config = dict(
    n_layer=8,
    d_model=640,
    n_head=5,
    n_kv_head=1,
    head_dim=128,
    d_mlp=1728,
    vocab_size=26603,
    activation='swiglu',
    norm='rmsnorm',
    norm_place='pre',
    norm_eps=1e-06,
    positions='rope',
    rope_base=55700.0,
    rope_fraction=1.0,
    qk_norm=True,
    attn_scale=0.0884,
    bias='none',
    tie_embeddings=False,
    parallel_block=False,
    init='normal',
    init_std_qkv=0.0149,
    init_std_o=0.0,
    init_std_up=0.0149,
    init_std_down=0.0,
    optimizer='muon_variant',
    lr=0.018,
    lr_mult_qkv=0.7,
    lr_mult_o=0.687,
    beta1=0.93,
    lr_head=0.00367,
    warmup_steps=0,
    schedule='cos',
    final_lr_fraction=0.1,
    batch_tokens=[65536, 131072],
    seq_len=2048,
    doc_mask=True,
    train_tokens=772600000,
    steps=8500,
    dataset='wikipedia_en',
)
MLP neurons of a small language model. Each row is named by its layer, matrix (gate and up: input weights) and neuron, and shows model dimensions 490-585. Each number is 500 + 25 x the weight over its row's rms, rounded and kept within 0 to 999. Numbers have three digits each. A neuron's up and down rows have the sign that makes its largest values positive.
A block is one neuron, or neurons of one layer that tend to fire together. Before each block is what it responds to, as a language model described it from the Wikipedia text at the highest values.

Responds to: Main predicate verbs
L5.gate1143:497513507459556524495492485480534474499511500457456525497515507499479479557496510499506521527474492490431502492521528540486484497487504519502494502460455504494454522512530502488544507472512493502522512481500521505488481505517495571508543481505496465523516487506565478499511479487487490529
L5.up1143:513491514492517520482483473498490539467500550502458511503537490475499478506473501538513503486520515500533490495464557523544524521523470485471500523506477530476463500467496491503511483480493485475504527497487512487489507487476452508540526471484484509489507474420528536455505493464501475493
L5.gate1267:521482485468532522476522492500515522461539528488477519465485485456480525515497483526512486479536511470482527463496480520524475537481512505546457540485475506488437489493505550453495499466494482503498502509540504518471490486468505546528512460518495522525497488509517540470488513518464509491
L5.up1267:511506486533485468430506528462520503462504498546487507497508510532532520536484494473491505478485505451528530459494452495506517504524521502528449535483507488506479522531491478511469490493467496533512540431477511464466449501471484501492517522531460484544513454526535504477515449485478512443

Responds to: Late table-cell separators
L3.gate670:519482495527544470506499488499483541488471502524514415480491512465510535494521501478485497503499542516482523478531536498506495541526465490449536492512507533530535489509499489501493518590524513503506481496496526484506489495479497460492507503538478479498486536513475508523508524475522450527
L3.up670:538516419454525529529522518485467484478456482512520461482486488517509539494487449504491461467467478497550532520502480520506496494501496446504489536468505526475467473523484494523484504501506482465543472491489480474518494458548474476509486538528485531468481504493499482471503469453508520495
L3.gate793:506510475480501506556492534519518463461520519456502436487545493562488512468515495511505473494542513490564487468534491516523470509485503487517533510511493501516457508469469491481492518468507500508500476477521486518572462522484534517504500512527456525518508531485529501528436534489548511472
L3.up793:446542485517482478476507470540527451547494460477491491522505491485520539510527483518531501458484488495521489454504501496511512499507555487509516525474479501475507537494470516481496500510461488509509538466519471481498486515481503483482505481482463469499510476503490539549502456481568487488
L3.gate1045:531489524494451501528485504531527484523496478562488491538508505548504528482481523523506461475530469534437469545508464508530542499499532515523504485501526521510493534513493491495538464491462517531476490529459531520474504490507494503518467468453461480484543442501491503464502539514505485496
L3.up1045:481457550488459573495476489499529438495477506541472529467506482542492486481530552523510525514530505524505537502470538530509510500491476483462452489505475514467519487516524481530477489523531542487521507505515493531527470498525485497540506504464520481514498466517518501495434504479491424466
L3.gate1282:487511463533499528496513511501488449491504471465447474508520466505526516538487492526495542538506495485471494493504528486476495431508536502492544501444457489532528506471474525499518504464461504521500486469564495485475493529500484481492484531514471525452480548530521533516504529537509489480
L3.up1282:495551472462453525522516557524472458502507502475484461530487443543535481504515501507500435537499506508519488482483499521507486488493458484499543526531518517471516529512525496487525481483446531523531504508523502468475481519481527483513517519471498515451467562511559495474494510493511514446

Responds to: Role or activity link
L3.gate770:487572485476492474461518520494451502545521496507502506515506464529533501471505556517531472493526425474527486517517478514508524467476496522540515465510453505530512515455501534450493516505466496501509483494518513486481503467514526514502506441529494504493522527491504524513521464501507507549
L3.up770:527506465516475509497525479479497477512466458531484494495504510508484461519507538551543481506468485534491516490504475522502488494461457538520484504516500515502507505488493469500489487462457505508523505493487507526471498483493487523511466484517502547512490511487494521517531508476504475492
L3.gate892:494503476497525437479543510472527515514475553462494480509457481532505524505485560469533497479485510498535511479506508511521499505497499497489524484521486532552478465543534490481477503481518494492502494464515512470490490516544531513502473540480500491502478521495568481487484499541450492480
L3.up892:499456506478523490502552555479502544519488494469483486515483508473502465514492531498499496491484439534537458465521498484514517500494486491513442497521476502528486491488509465438503548474498490520483491499512511533539486531477520526510523500479484503480489503484533503497513499503459536534
L3.gate1350:474504557483518506499519457476459482494512484533477509468497469494476465522554536512536542505470490488511472494493439524522507510492521483524497516504483523539487494491499490546487541527502468510463488511510525514498538472531490507504526535477493528474500515507537507455530482479488489503
L3.up1350:555487548483509495491515510541506511533476498500494494498478514534492473496449509499518550521483509522500467483474495486524491491525502519522506521497534491544496477499507522468453463516487446460495445578525525472517463480531440476490470496507472453474515516495469513522541504486490487492
L3.gate1362:533474509441487515474484515491514505509472445560519481463516510521507467549493493519544498481507484498517486479475486491493498507458493511527519454477515513495571506488459469476507513524448530511514485556491521506488524483536532539543493556499527456509480499503488487512514481447461524482
L3.up1362:507494484518494510484562493463468525520528442513452495506475513471494530518582532534486487510471450493536547489496509521490482467485489489541504517476508538531536515487492524499505524491436539501479492502483541510466506531516512489478514544491494501506535526485514504502520534497501511495

Responds to: Table column separators
L5.gate777:514509511485521485481507499504466460484495510506509460525518494490463461497507474500523457469486512491525458464506522498514472446503505543512508511507517512458547447500474505506538534447498505496490497532488563519524532471473475457498487496487461498497493517541497551546466497462500504470
L5.up777:501567458514480458461501492493482470535496506509458491463526513495498435510498480460514470480497490516524516463491484508512530479514473465542539478500475516455485473507495464470497491487504559544511507507515522493491481447520491507497497488535471507492546518540456483542519476494544512497
L5.gate1326:440512512485511461510505487539471508513493525421481512524503480500484511482497455511521462466492544510534504540472488559477518456518516501531521486504506490498511481500489548523534512510481474456531508517492491452509493499478506504489524487553456526479493495501483423496461507477517519478
L5.up1326:551482499500470515525486473481531476488520539496520494495517496528472480512516487504489490529579497493484503505490475485532508529493512545483497477548513487465498485477477485518524479472517456533481499501470550495523475482518458472473494494544525502473482518525505525518482499531469485453

Responds to: Main verb after subject
L4.gate54:470476487470491502485496466479501484527505508494483499522469538480476495556541560504517500558551466498506516516483507507465512469476478506500445476457525523499472481477475548492504507505476494511534514519538488519487450495465506495513505472495479503481478473531501499463485474504491538512
L4.up54:504516505495445507507534485500515504435549507503473486493551492504451449495511490479491507491484514489516482498518524531420500496496523514512463491483493501477481524511491511468520486497495503471460544466453472479481475496488439468547534518533473510561530517495513473449502506493518500516
L4.gate228:507472534495547525493489512486444489464497498491485518523504484524490482481490510498524498487497527525483502461480501451530476538496464515584507499493472453488503485488485526460489563468517498499517524508468531490528452499522517513534515496478512531508552533517505475524468516506485467485
L4.up228:517487530514485511528498490480429480497516514529490453504469501512462505566504507519512467524494498543496476504551503517466484508523497516530500530537541510514518500498535498506481489520507468524480505527468505442534513525492476472521541455481482527506483494509498465490477580494534505491
L4.gate260:480472511509459474535523527427469543520502501523449465538536500467515499497455510499463532534468499489541461515510527493580504484474464480493500467499532485492452533508532532468508526495472545473487501480496472494521524509509513530502495514483497481493515503476514480474522525502504493531
L4.up260:516454484497499507533510481476520565480482484539488467514474512519479505489502541506528464534497529520523501479498508530573548516498494486483494481509460513485505515468503502514510483497532473470484508461520528551482485508525479478528483498524524510485514516503526538516486518467499522567
L4.gate324:493560498469497477478517528472495521519474459519507501521486458480524506552492493540530502501469509495494513479515519494526483524492508544489476459488494531498479537500492499509481501503481501508515522478480517534481492453530522497520543499528499551526470502535526504489537487483477562516
L4.up324:512532487481479467464485534484504537484448486518462469540450529533523468542529559525551479515516488518506484474509489496493495466487466547521516483500489495511499466510513517504490474530470509494493491488532484517443501495517506527545436462497522521500490497512519460503500495533531455478
L4.gate833:497503488531524467520485538501497467514512516534484494535515540517539493481545553508468557496462524499469541492504525524501495502541516483505450543522481471539559537514525500539556485472502463497477494496481496515476449543499497548512498478503478522513507458495512454485504485488498495474
L4.up833:477507567536492488475494468509510532507522459472505527520481496501493512481498531520485481513430527519524537514524481524462479529471510516518513470536472485494511527534479496490518540533497499524515496536545492447506434512533544473537506511504471486532465494514505480476477533465506530476
L4.gate883:468505479508552457487490484470501530461466513537461468503445505483534479523525547514507496481469502535489500480465489538520509486483525505489489487464528551531472513506487505500509532528475542489473481473455558543496498533510502523475547491488518531521463508463526515471489503487494549524
L4.up883:526448491508456524493498511520471507498447493496519471478524470488489487479529520497507518535484500482504504479514524526511518482437482534506531463501489520509490552509515514482519506525498558481522505492506486471466518467520562468508533503481524510505480516544498499501501525463481513473
L4.gate1009:508488519490519521502518496470533528508555507531482542553471474503478505531499495527538485469517482462490502501501503493480461482478471496500495483496492476468504484469493505478448476442476499500481542520507506515512457464487484514482476457476551472496473535560516502482518509485529486490
L4.up1009:528466467457508538480503492510481509467470487528479531498502518494482522515471516506500504548504499544499496494477566488538468476498520482509514525484534497479474507482501473532488487457470502520505490463530475536500508495447487515543522525422495477479513518479512522495513525536560482521
L4.gate1545:488496469507483517494500491483477514475515504513457538503487468485513491557501466512492517514508529556517506514497476485498478496461479523472523487515438499447474529511460478489518493480491496529503505522470502521508467502507503508527503503510486496444469522519489479534492458492493508489
L4.up1545:494489470471479528497466501500471504514439518471501507481522547475484473501496484549565497528496509515472495512496468512498490493519516493531490488472447488465448518513509533482484494491496517501541500499497487540484457505504548482471502487510506556522468522488456508483495486556499550465

Responds to: Line and paragraph ends
L4.gate30:472512506491514539499502456469500441489505506440506518499482514483535445520516531494524533497512491494500475450497506516506481505503486547506486506513484515481520486503502492496500476446516528482502528505546502485497533472494484476480461494507452499459507491492520503518486495506452549459
L4.up30:481474486494506507529493474479515475485494499491493514493544468519484443462523530482521550504503489508505419482536484527510452512517468484506443483499523545475516496504529460506498507482535520496483503526492524467492532506521511481452486526513500484497533488472492469482488515500462544494
L4.gate104:509521503437504492506486494526507510507500461522479465513453536511493516511523527481467519487460489485502482481505535503481475508492489511469522501492472535520485504469510483455515524503515504517481525525500521458512523521500486498474500512537498482460532513484480463494508517531483490486
L4.up104:549535516481527457483467511455481480513533454503466474499515479522456508468528442485494550524493522442506453496476509455513497509511527508539513524507491513491532530481529491532508505513479504498515464494493504478512530485500480511540472513537496466476467461505476502522444514518477529492
L4.gate242:496494495491527500426501517495486482510518500465496485497470534485473522533527515549531515531511489462521486524470516522477478522496463458498498499505473533512484500516518498481497470481511499499503521484502520489521531481557515513488528526504501489461488531540515543523512478469485551500
L4.up242:520480486526532483515513462462478477507533526546508548502494527488476485477519525540496516522503487496553482526530516542543451467528503499502509517515443484478537517530476504537504466502511504457508484523478455520453550478508556505545468504545459480475488487492463497505489508481466530482
L4.gate274:466520488535513517503506475490489487490542482482497535505474496486502447474514501469502538497497502483514459488521486500492478521487499511475467536475452494489495533503515510475461472470496520474485546517519500449443531443545485485537456488529494488475511465487502527540487478485487501539
L4.up274:470514505516466528489513453498494447483511521473490519483488528474500477532502493510497523523461446489523457493487493464488491472449514493486474493458485547486486522512513495498501509450522513498515528508542473492466569489525497507464487505524509511477515528449508520537532509518510510508
L4.gate818:474515482496505514524527472516480488502518471452497441490494527503522546517514512504521500524495504531495484515539499501497500453486494465478532510469477549463491492485482450549446477476485484513463494488489502470506553495528450473512447535483497482464491537538497489514431497505490509528
L4.up818:506455486547506509534491518526462497472505490498459507482449499455462494496497460515482519496468464483513502544561540500499484465487494489515528465479479519481469553501540489506453468516525552502516526482466495518512522523536501497512480545541496498479516485480525503486505503514525503497
L4.gate859:487524520548487514511503457463495465478523536486501539494504525515478491473507508504471529523472451463479489490482474496461475516489497494486488471496448530551492513513487484483506487462486494465490550509548497500492547464527567473467474492548489483427508509483496520517494478501501501495
L4.up859:478516494541507504528460466492468507474534534453482549510487538502464452478508516499520524530459486470543495452511468545483467479477491476496482505486453535519489539485505501481501488469499512480467535512502504490462554478533521475494483514526493526456498520499496497500514494525459515502
L4.gate1337:471533482524533530533476484507509479461502508481497510490498496516502490527498500523484515517477467501531436465497540444475481488468450456449486498461422526524494537496511500483522518488515486533491500488534481483503556508466504485524483524543464539489520524491489516541501521485497492491
L4.up1337:465493491499571534501488513491515450489521502492483480493532521509491484472556531480489509498459487494505463521552495513445447499475508491516458464472474514514521547478521508497514507471504532531497515505527493525453563517525498516472478497524495505494521485489494498488471508501468510492
L4.gate1452:518487522549523488504506504505472426544505528469502493537497466505507487512486495490502478489527493476492499524488531515523516507480505491503499498491466507532475512497557525478525470525537525509453510490495538539553507493486532590481496543483529475481521518482482503519501492530515523523
L4.up1452:528495487507530476500468461499489490484517530508481509508481485469504517479481478507501464499523461488496516542511482510488533446475518524484517458517512558481517499496488431499551489511484433491500502476512499515529508499470515510508546492511522465512544486533491480456498520468488564490

Responds to: Table and list separators
L4.gate328:526523538466493492507518490528504470478510539508455496537538514454520521503523503511508478478550537484477506452495520516499499500530496506515450530483478514472535497511503470494544546504520522469467507506508509512499458488493454497460476509471464502520498477500474502540472477471493486489
L4.up328:472529506433525484489541493536516522486471507478483492508490512517486445502506497527531459497508488481464495466481484508515520474528491499491522525488506499492503527510494462476509544486492519481452552481528501490494473488466476475461497531517463500505467454529469493510514477488505495503
L4.gate762:480502509540512513540468492535478502476512448515499483486501499504509500530489545504539493523507523522547519527497497502541501460500543477547462489479474493529486496500500523527487500478484522530498493515485531491536536486440490464507492499545505489527515507537471488491529475448446503512
L4.up762:491497503482506511458501543528475488485510466511519487524496500491475461483498519485523479545475490504541523488497533463525468464475523516478533499483491544505523518480494506506467488479504526460465514492539519459516473523472469461502476469541497499503532470570487475477532492470488474482
L4.gate921:508511523487502556507479491505515494483510538490462463480523511542499498470519514489528497504495461504519505547486487486515488520515482455460508519530493461496496512510501489512497538471538503472514568506506528492515505505520500473481482526514511554482493489488488509498480472516483509493
L4.up921:523530554458508481492508491513493436484502503484489502491500512533517464486489489479477488475488524490483487494471489480527454441547483530482480496550511496473487455433503503504531481484498514555501475526484519507523523518491473468483498495512468497528492512484484440521483522523481507488
L4.gate1029:505526496490533484487503477499489530473550511513510535497462503521512506499487498528529475460575513510516504488510488503490500434477507501496491483482481442465537484483509508548482470517495495499484509473540503502532467491533504512503523547491537505515476501472488513517497501473510510482
L4.up1029:525477506504526507463454514504525512521498483489500502511508518480480479460528448521518480477541512499491454465484499536519528487479505472514520531477476449458493543500509509477474500510517498483461505506521506457490490505513466485494470497465482518518524531454486481542533485483490462447
L4.gate1093:493462496467504497514535474456529519481495505497522488457473457554467469493498473518487441517487498502463502516505543545442484492490498460509492498525498463516533477524510493472541501516489559476539506523535501478460468500468460503468523483480511504539503536466472480510488525493489515504
L4.up1093:487484449488520456474468514487517488436452536496478497525521526504534462541457481489471515502498484543512454536524500518504522501544521525515503479490476534488463514497485559463517484521484514512529498515442526513525473540482500506497489507501528478541528535505512512490493535468486529523
L4.gate1388:483506499497458485502490485545487491510505490473513500517508490517530490486471486451477515498483507551477504516592549499524483529481474533478544487524495497504507513487469474540514524462493489542481515514487477502503533509532529528499536493512523489502526510452523510490500491492488514453
L4.up1388:495518496508525521463496501525505493507500510489476559502566505504502520508535539499504485561501494574494507489508539535521436517514533554483480481489502456525529494497495517485485519504517524480449540539444510551440511463490503521491510521473502542526457512512476520485515521500507489522
L4.gate1455:519499461530461524530493489476493504484460528484529467510484475469457483516517469460483516494491489479507486499534526507499453502460495534486513501485460483526455511485529517508490519473517471508507539526482521491545504521493519497478505481479504519508526498511450564493489481526503503503
L4.up1455:504483492551503510460479491467479484518570543520464534523543470482476459470516507556525515497535500509484565491567533517477463491470483529499466532443462495490487500440505540486450523510478513509490490539484515473551514469466531441496487502508505509497511482503485498519480448518458522502
L4.gate1643:510491494537519499471453518451450494468483522482541451526477516504529498495493527504557464470508532514472499452486484499462487485523501438451479505441495482493532535490451519499511526476497478507505448516526501488500506501479494497506509487510523500495511521527459516524535503522497544466
L4.up1643:460537507503495519473486481474545510508512522468482530501485535492539475490478491526520503563477487515506500533484491508472489491491491531515495554480518503473514498485485509535585500510536534526532537497538511471501481517490483482529523507525490502480523508498489516533506476475519496503

Responds to: Paragraph-ending punctuation
L3.gate177:500534509547464489517530517488496471485494512494452509562465500509512444468489521527512457504494468520567460488486510480488535507469509507477514487479478514491530506490490481445510482484478537549532499516496480493487472503488513524502518471522428472517532514496527499466497500490535475504
L3.up177:497502540506473503499510467481514487554520478497491495480519482507446492461509493533516514513459520514514481531500477463462501527488516484456479501510520519489507492488498470484528465477502517499526540476486485491474528522519495514508498484547451495505502495509463490484482493495501529521
L3.gate650:470517499504454542525503493472495493555528533524457465535496468488479462509470474501491506490505514484531471542492515503474516494470476476484503497492540518481539540484490498476537488471475527488499497517498524487477498517505514491504429504511490473474522493509455529522516467496479529480
L3.up650:524442500534516533526472523515517493520484485508489486534485494522522489436498487486500516494471482528522469496523504464526496516531472522423493517420470519500500497538495517522526477511499488494530523514508474480497505506509497460483468504542515484460494454468525493517484479512535487495
L3.gate708:464477507512526520475494464516509514475530497519478546481494516505473467531541511508505535504487418486452455480506539529523476464483491481456477503496465531531487537495493512474521484492507551482547518506503520540498507539505507487492456523470523480527499515508457516471490472510492514476
L3.up708:489472485505531476462503513518488492507524487465531523482487546525500481496527494511481516486524462528522481501524545526505527491507492518479492492490446495527487498512512483491513499457525510503479492505529534506492472524484517469500504527478494497499525512516477462441493535560475507471
L3.gate913:501476468527495454512547484492505499535530493452539481454495500506528511500494527504479511493488477476490516490460471516471541495522455527483503464531495515484515513447490487467491485521463522469500460537520516508466466496452496513491472489503512486510521474535478488505479521469492508492
L3.up913:472498519508512520489577462464483504466526479519514521484465533530528552477513530495547520517469531499462547495520447528472510479507512511529488498498527524431509492491497511459510481542461491438497510498486517511461514529529480493482495500436480452523508481492505478526505502508503506522

Responds to: Word "as" and related connectives
L4.gate151:508530517492487509491474482507504515462474494518495515545492451511526511459482495509446531497450487519489466501542527484532540500542530505499526489498488510496498497514545503516503495444519481526518491494556499502526528516490484539428522542456511490473514508445505531483475568535533510519
L4.up151:523531513462499486464521508507495504485470508570488514556467461479522522472518514447487516467517503511483527512500495530517502493496517502491470481500486524520448464448535471526466507481498518541559513535508497485496528501487452504479510498496529494502542478488515500503511504513509480492
L4.gate213:522516500538544517456483557500498462473470479510525514515464452506511470482540524535482517513510453530493502521516492484479512502511497517527504539520532526531487499541422496481508525520500480533455497487530497505501485482468509481514521505496513480495488490473512478515455508512529505518
L4.up213:502505523486532523475470543500511497484526509512533491510521506518465455459547483510518540527530525491488496482503471489457585520540493480494451527505474498487527493535472524507524465498502499478475487501538518539503508467478479517476467474454528500495538477514518517466517503536554524556
L4.gate294:493485505490499508507491509505554487541455501504512506514531500477478496538524441478510510538491515534516494520505510506503519547480513490484509529485494497489517449472473487497462520516527481455503478475491495490516512486525463497538494539460516530474488486490496557501510462530538512549
L4.up294:493426523487497481563462478515521526509519500472519478521478491542454534478507494506510473533460505546521523530516514498474513519481479497460566527490473482500481487497552512469473537467474525516570491499543518506547462493481517527479494460504473484526509499524467487497539472517522526497
L4.gate303:466505517471502510539530541507522515510483483469497493448503522479512510482483494495505518465516487498544502462520517488485519542491474529496495516508514451517519489436514461498508497479486553513514498544500531499498548488490493551524483517514479518480500495509520511476484508458494529465
L4.up303:475530503490460486503528490498480531520491515486482498496473479486472465499419491458496443531495506537536467533518472503510520474500507530501502503504491498501497461462534467554461518491531521504499555526515505490507525516498528460492507521516482491509509525509487521537496506493513526477
L4.gate314:506487492536519489419483448515501469484450499476456493513508461562512494557523516533520481523502509458492447530511519538476490474492478509528470497470464532521475518492495525472520492485472484521509502511473515504471485496463460529510457492516497536476511523519526456472508492524463506522
L4.up314:523489498510506523486500484500470508498467480534539493491527513506487481529480419494547504473496474514491482494486492507492503505545494504534541500452480531481475511497484494487501525492452487481489452505544547521528489492475472452524526461518498473464518498490485495465508507473541514489
L4.gate659:478461541498495499485502537481507503538507479515469500488518472498518522564565506471519517546499491519491486460454522459535497523513497507521492502522480492474453510509492510505521509500514494492490532549543503503527522490493524480474519584505505500471480487499515503502495487516517474500
L4.up659:499432484473505495486495499469522478538509536480521518534527519526496525504528476567535507538529496506467536501552498476521442474512488512520504481520527524538488491499496543506464517495525487490477477523483508490476496494533530512516469544515487485508512538515478482527494541496519525501
L4.gate1057:494513507483514495432485493538473512481494509525487500504505490507498509542484513526494518509493511496484510553523520506499497502507470479452452509487479495509500456513505479541482492525493500471482487447492518530533490560503477507509523493486507477515497517519478520531540540489480508522
L4.up1057:513513458519546466509493476511476533456520492465503491544510469524471486486481519506498472485490548487499429521522496529493498485469486478497489451471473489577514497533511483505492507484499487486520470517515485530523510478489501462516514503502468504559513531525482469483496516498503500483
L4.gate1429:493490449510496528434508517512540502507492481511467544499510496523451486465479487542507478504533499504520507523518453499498497515530518507472477468499516467520494484524494462528499547509542493491504475495519475478525457541512498489465494558543476521519528475483495486511470490502510511494
L4.up1429:472478480478449518494516525468469469512502497498482538461467495496451491508529487500499477514477520518554540448525487479470501525489512540470495483484493532522470493520507518508491522452490476529523551450508502510493517513523501493453520488508516497540516469532509472524491472494544542458

Responds to: Clause-linking word "as"
L5.gate222:495508453546493519496467526515502533500510506437455494504491490511502514519493500469493488503491448511500515529518454532490511522526522511495508474495555525492511493570459515480537537501510513503536531542528475509508470505499485454460477520473515549489506492516495535493502535523528534490
L5.up222:506477502490469506464513461469501524498481485478506521478486488511487499556507518483529523510529471484499480540501488507447542492517466480522504552478501486533488542468504455481533525487500503464492481515502514497509498467477478470501480549472511536505472482489542475516494483508531511483
L5.gate1339:506539537492450496507486499485483537509494480503520501502503439502466507495554467517533479541517506523489504499498480520463517467514445492487521482509495554507530503494543522513552499507493518465534513484468508552516450494485484490470474514528486457461502460524485518538476510467507488482
L5.up1339:521506504489493541499529494513450501509472476494526519496475472520481516511489469487488462539527512539499500487523494494522537479505485503498571503562531498467480490509508548544519572520490474483467513465487487510487477492513491463504455495519477472499525500522465498542483511474505502512

Responds to: Record and paragraph boundaries
L5.gate99:500500499511483511480523466514460419503497493464474539489481486509484518504516511538453493489471487484564479520498495459516524446469514508470497452473491515522511544506528486500476499503477497505504524487471476518465533519467523474502412494539517500475501493502522519507451484490483478521
L5.up99:509523516492491513493457488491501484446532526483471515540475488474455478498501494507454522490449473501546446509538517511486453521518515535497489508461493509438472528486529474477510479493512501497490509474488481475472544499527510526509417467561521435490536514479504529527490494466486500481
L5.gate742:489506502518524515490448500479476498458523482528474528508479507523484455503446504474516481533482471505537519533520459513502518528474566482489530492494486521530478560508483484495469501482500473504512546521539501504467561467517546477521441479535515472438524471514519567488468493481458489508
L5.up742:490474498514477519511468461498490483485520494492501534490488502491453474472530508519494495509458471470510491504538506467489456524494503498457483490484492573495499550506495476473502478490493510491487534536499491487467562484524521488499447485542498483503487497495483517487471501488472535522

Responds to: Linking word "as"
L3.gate25:484459510489495463482497493504509527465441499522480460476507537473490469480530522500510453538516468509542463478518494532496546442508469526476519494508490563510529499480491516473537543509540485545506496482500482502476486515528492453469470522512514519513496494521541481522480549523465501492
L3.up25:456497506531491491542467505483505542508498494491520511528497482496491532534488495502528496490492481533498506522509522489482455509491525505531483492514488530519529471514533522491519496538515493497492527513482522507460485543485446463504465497534498532485521482459438491462536466494564521510
L3.gate661:455436484479470482495468546496525538449485503497490520518499462492526474490552490471525482493483522462546532491527540486516524553548508496492498488522490519485532517529519501542521526481496512484511485464503517521516457502505500466509512570465528502511476481504480475478473485513550542459
L3.up661:522499494487520478492498477519541532523440520491507492520538462493470507499542508484496500480471500492547514474501510475447493469467485529514457445516506460483537513512496479538504503505512497516509530519507481508501476476505505530514447536512495500524514488484480508467495513504483517546
L3.gate1125:478461524533530468505472506510480541509481523493493497512493463516507491530465513489535481473532496522526494518508482503446537485520507522483496452531474512499505522456542500450568512479519477516497511496522527468470522486522503435498497499484492504497516490493493485527454478499508508497
L3.up1125:456513498534478500522476460452520483480497471461478519484519453502497493505532492441509516477493494518514491518499536490512482489492525530568484484508475527483483517493540545459480485522525497520516528515542507480536503491527510453485461479497463516449486505471528466484490528505490492501
L3.gate1294:442488531537494470506519527492567525500482535487527466459517486536486540475505549469426531497456530505498508511525532494512498527467520486521510531528530510472541485505514495494526529506480485485484513470453490502507428501470498507584480496511460505480506456509484474485510487477535485516
L3.up1294:501491483469508504457512476453488467504446497489554483469468489481521498538505539504519479500525484575535473491490461488467509511526462513465514484518503540513453499515499524505500506495465487521491507495535480507477539479498493465479506509473518470469551515536474477492501473539509524475